MLP neurons of a small language model. Each row is named by its layer, matrix (down: output weights) and neuron, and shows model dimensions 144-239. Each number is 500 + 25 x the weight over its row's rms, rounded and kept within 0 to 999. Numbers have three digits each. A neuron's up and down rows have the sign that makes its largest values positive.
Before each neuron's rows, "raises" lists the tokens whose logits its output raises most directly, leaving later layers aside.

raises: "es,", "es", "es.", "es:", "ous"
L5.down213:498512528528548507520485493542510501503490507498519471512499497481526509498493485504514515539528491501478466481482507478554500487493484525527502474532505457554466534581466505519474483488453486522513494480524510476488488502472509497555524510497544537466489522517482514461471507487537504537

raises: "s", "iv", "ive", "ual", "ur"
L5.down20:495459501502564503500496503463495506512501503555494481504512507485505483458533510468503491487501478469476487473480511482528478530505495486482475444481507501458459490513522564500465509521498510525518444463535489440502505511490478494539494464461476505494521485502514526481485534507505513496

raises: "urn", "ois", "ain", "leg", "let"
L5.down267:493465483522498534520489510537470559514500470471499500535499519499498500488559475469483505473527506477479519510518508525533506459500511525478528511484473524503492501486512481480494482496506551553488499529501501473495465452529498505484480529573479498479506481495437535484462550490529467464

raises: " include", "==", "s==", " ==", " believe"
L8.down473:452500527461522474464490518513530537539487521489493475475460569514463500455525532523492514479489487434495462465521529536476495498494554508477489487489490479475461509498484473487500522502508496506481489521500476513505482539488464541537506533451535521513526499514458524504496471456476515509

raises: "che", "ther", "ch,", "tern", "th,"
L5.down163:517519484501470485500499488527516518475501501514466506479468517504467479503529509567494482491461486454510497479548533516505524488495522527589514501479495547527545479482493497509466457512511455469521480494512483524511498501550528482480513485503523507466437499465489502514468530486519445486

raises: "th,", "ing.", "w", "ing,", "ers."
L8.down821:467516516513546448506478519521503500452485525489481477518473513488500482500516476496486468464428531477479501520466516513626463500514507518460522483481480522512503498478484544496460497477496505484503556488512550524482541479467530528483503498477473483466512482508463496534518524519504510534

raises: "ak", "akes", "ake", "ots", "uit"
L7.down488:551500505511476493503492514524535457504456541487506533507478496522486487513525527508453523511537500480510442474508523481515499502469489499467508514477483500468507529494466501518540462509518506481532527469513491538529500539545499504484478484547506521497521481494495494500497461519537504502

raises: "ue", "ried", "usk", "ua", "ue,"
L5.down669:489499545490548493449501468506498498505476485493506498497486506457505494533513532459475505509520469477487495506483471475541473502500545502508499442516548497495512507457534500494537537516551468502550491516478518503481499486490485452464523544502503482488498510512532561525482530493511500438

raises: "eter", "et", "ets", "et.", "agn"
L8.down576:472449474512519466430476473486534477519485467494495467544506499518488517514494513514473484497496494523527465522459472538547475510433507489504527500474508490473507445509508502475520477460517481546479480489442455490536513484533471520512480472553504502454526504495496514499482498532520504517

raises: "re", "red", "res", "ric", "ral"
L8.down532:519464521500495553520482511453523508513468497490525511504509497486491484534460537498515484516525502485488504499542513489587493489569513501506505500503503498484463484493534523506479494448451508495496512488490499513512496508539476480531470515496485472515487486509484504546490479526472489525

raises: "lish", "go", "ged", "ards", "ga"
L7.down528:494513484512534536491474504496544505524483491457506511505503524454543474503462526508508522477482498459530490512500469506501511506521482456477505521530455497476529487476478526511553518507487498508497512466523502555511533496495537507496498542513515478495547481444496467528522478490491480524

raises: "re", "ings", "che", "ral", "res"
L7.down746:538479484511472504508515510477475509529459499467496510494527501523490502495507491525500493499504531482509485510502517484536500466524501515547526451489527562518509503484512474499502525512479503485489464525480475500503503505497500519474485488481470510507511454513473524505500502510489536507

raises: " themselves", " their", " another", " her", " numerous"
L5.down575:522498479510515495497542505490494499538511513518477464519517514480435489469496524523509481482508503499457465537516475531586486489516546500533510465543500498479480511468538489523508467477509470507536480503512490481522491489523511472514506523484469451500498501512485502506502497501448525445

raises: " by", " by:", "ial", " national", " of"
L5.down630:499493531469483518540501428488486495512500510463515515497454529503465531495486471493497492491518473495505479496494492481530455485503521504534513481511468531503489493523513469452475491515501507535480537495513516491447528493485482506492514448484509456508516566527531467504560477503517503486

raises: "–0", "–10", "+", ".7", "5"
L2.down831:508464482495519481459528522495483497490543469499500508529539535499514555460509551517492489516516575540540541467514555478550464506502526504419528527446496522484536530505535456491510499439487533517522488483497527547493514500524463474477516512427510495527527499471519485524513498511518517542

raises: "ration", "rat", "rator", "rative", "erman"
L8.down95:508514509502531483491492459518485509520510501530482503488483536519540496488507515513463536485473510473485529495547497515535506469438508497491512466507537499452513499514506520471494503561527470487491480499464520463474544553500530449526493491490451459503475469488467518464446505504484520481

raises: "rew", "akes", "rine", "ift", "ake"
L7.down16:516526512475491495474491527504547492486506536516519520504511493502523529493457550515511543508520486536491509505523528485496538445463461508510525531489488525453493485523503500466501506517536515515486498492500533475494495517488529525495503484461479513508492471499494483507495466474520553505

raises: "om", "gu", "atives", "aut", "uns"
L5.down314:515507484504524483469501463542497507530465509457519482514538507545517543561538493487485506494506495476509475480531513550531516522527485512532472495493478501530540505491535475495528495441511538476531495463520467504477439503532520482523497461475503476449503498489529507512556458488545491493

raises: "ly", "ly,", "ely,", "ely", "im"
L5.down590:512514505489554478501518512561509465516451526535523431468470494549518540525473520508484469501485484517483497481517483481551474502470492497467528484481527436494470468508534496466471441520468560475537528463486514519470487490475512501517498451487518477466496511518557505541500484501502470504

raises: "ur", "ular", "uring", "asm", "ura"
L8.down336:485465481502487504525505521470478483485492494543487463499505482470538520530509515505513516555457493443488468462495521447580482524490531505490524505570478474502486537443496499509511473449478504510492496472483517503501503495538487488497528473464505507485562486485514518462516521457542515507

raises: "and", "anded", "ans", "ender", "anding"
L5.down271:482488516500505451530492514487475524510487505494523501519440551524475494534521491500542506533496521494538520514515496473544497514483501500484488450535537508506515469492557529511480443500521511537495509540528480480536504478496506496524437501480514477502511482468503539500481509500524519507

raises: "ant", "ional", "ancy", "ison", "ive"
L8.down214:516505489513533494535477559513518484521494521497551482457528487457502514494515496463530497486524492500489472502523486539598486533514538522525469514488523475490461479557474507490492487463490486480475513452480496524476525467477487478507546497494498500440455479489521464565542524477507516510

raises: "ases", "as", "asy", "ase,", "as."
L8.down196:484473475484456524488501506474531461556530500504483509473512498501464467506505512543467497500466535518520476487516504530547486492520504454474541486521490501497535504490460504468484493507500481507542519463514477525504494566476475510507497501535498508541517447484509508516509466501481506507

raises: "ive.", "ive", "ive,", "ine,", "o"
L8.down815:495478490492491505572508497512479530509479480516519498501558492478493531480559550486529505478472547517511492531511490485556493500512542468502534468470505478493486511484498520488498463548496476516466534498503506477482529535489476549492487505531529496520501478498467522516570490458494484461

raises: "che", "pen", "ever", "ft", "er"
L7.down291:506487485485484520521497481492485505553477522481471507499512514511503489512519538508442517506547525516495502477471539510475466469463491532477529513517515502469476507475544462484518534468478489535500502456499464519500519463512478506490476545520511538521511533493495491564511503506532500488

raises: " which", " where", "ely,", " how", " as"
L5.down849:498521486481489516512453517465498497479485493459503471498516478519498494522485473540454527510485519521463484514511481494516534514479472465475499504489520531485491535510512500511520511487513466476491539469517517552523502494464515512499472518494485509550480483498481487453486516518517516475

raises: "s", "f.", "day", "f", " killed"
L8.down768:530452508512489531492489495488487478488469517490512528495485544501515464465493528466501439509519515493513488505489458488580519570520539506486515485516486454506490509501510479502493529524488539543497551460550473477510529495496524492551506461496431505495507504500507520526510509519519501529

raises: "ley,", "ley", "oth", "ange", "ue,"
L7.down294:486509488532518479469462496486488522509523466489495494500468504495488499448483499516531475516474535500493514521436531419502513465495488508497484500518463494522490490470506508500503496502437483494472540485493527486474449483461531504522501523498512519504519510447510466518548495510495546502

raises: "ors", "orial", "or.", "ories", "oring"
L8.down350:513556501527475504496514467457479527477545547518486502518496543460464522502470552499523492492540464479485485524485500524542526521524511483500523526482544510487449501470486459527494506522492516517467525451482473473505504536467497489522491499503499518495509494481490470482523436490502523525

raises: "ted", "ter,", "ters", "com", "ty"
L7.down465:439514457462455482472469478491505510516488507494525496496495491546505511470484467571503504514499501518507498492490558475547429505468508506491477465539533488518499504455543477508481522489488509534519493499510475554518474480494516467490493492508534509544524511492481500466515533498532481483

raises: "ly,", "ly", " feature", " example", " result"
L5.down92:490464547523505497506513468498465493511467542504499462511510518518539487529463468499460481519502499504458493480514487535504469529485486525471549530503480494499482490507512560500503443484504506486471470476517507525541476519483533488543457510510522485460522524468503536510508491466502503512

raises: " find", " take", " move", " increase", " meet"
L8.down810:502446493474506490487479466503486499500524513468490518536509546479486499458502484535483532502507427514504526502498529531467523515501487508498468483500485554493489502520520479567522539495520511509540483491505503490543478501513519525522524487539475505497498466458460511480482531458519504494

raises: "rop", "ology", "oph", "op", "ology."
L8.down820:509464456536492443529505511489537455501494541505503509477469498523469481478496496448512477496491526486509490496475509472565492520483485469498484487518484520512510474479540481476497515451527485496516542505506532501502509516536522489528427462503465513488502473470497501517491526482499481520

raises: "ge", "land,", "om", "ere", "ster"
L8.down843:476481513519521523515499513527530493486537504500546514518526526505544469483499495514495463519547503489481517476523496465515481506521531439509553503561501519516474502498467483493505510477523519512530504466506476483516501473510481519554483522457524495535491493491511510507534502537524498469

raises: "han", "hy", "y", "h", "que"
L7.down567:521461464506485486542469485465495515506501490528535487548483527515512504542518531541497487506492494516516490547486516536513497490505494498498517508515472513456474520518502499490509492459480504506525502508492540484512504450519515496496511518515500504495524508527539508521483488506514483494

raises: "ely", "ise", "ize", "ely,", "ly"
L8.down46:536463521506534478504467462490493473499504534488488494527490493530485511493528489478530494502501505537537538484513516512504519457516485476494507470470489504477514468467508519478486511493519551486516554502476469516503496472503485489513510519461519488536534476499495553492490535476496437488

raises: "ancy", "ant", "ant,", "ants", "ations"
L7.down344:470488500538507440523454516478475483506497469518531519497499480506520536499533484509486464520536518496470472496526528518601475479524476499475499479516475485489501485481524503463457473449512541530540506516540508482474523520510541486512527484499528518487497493478511505503468470469469511491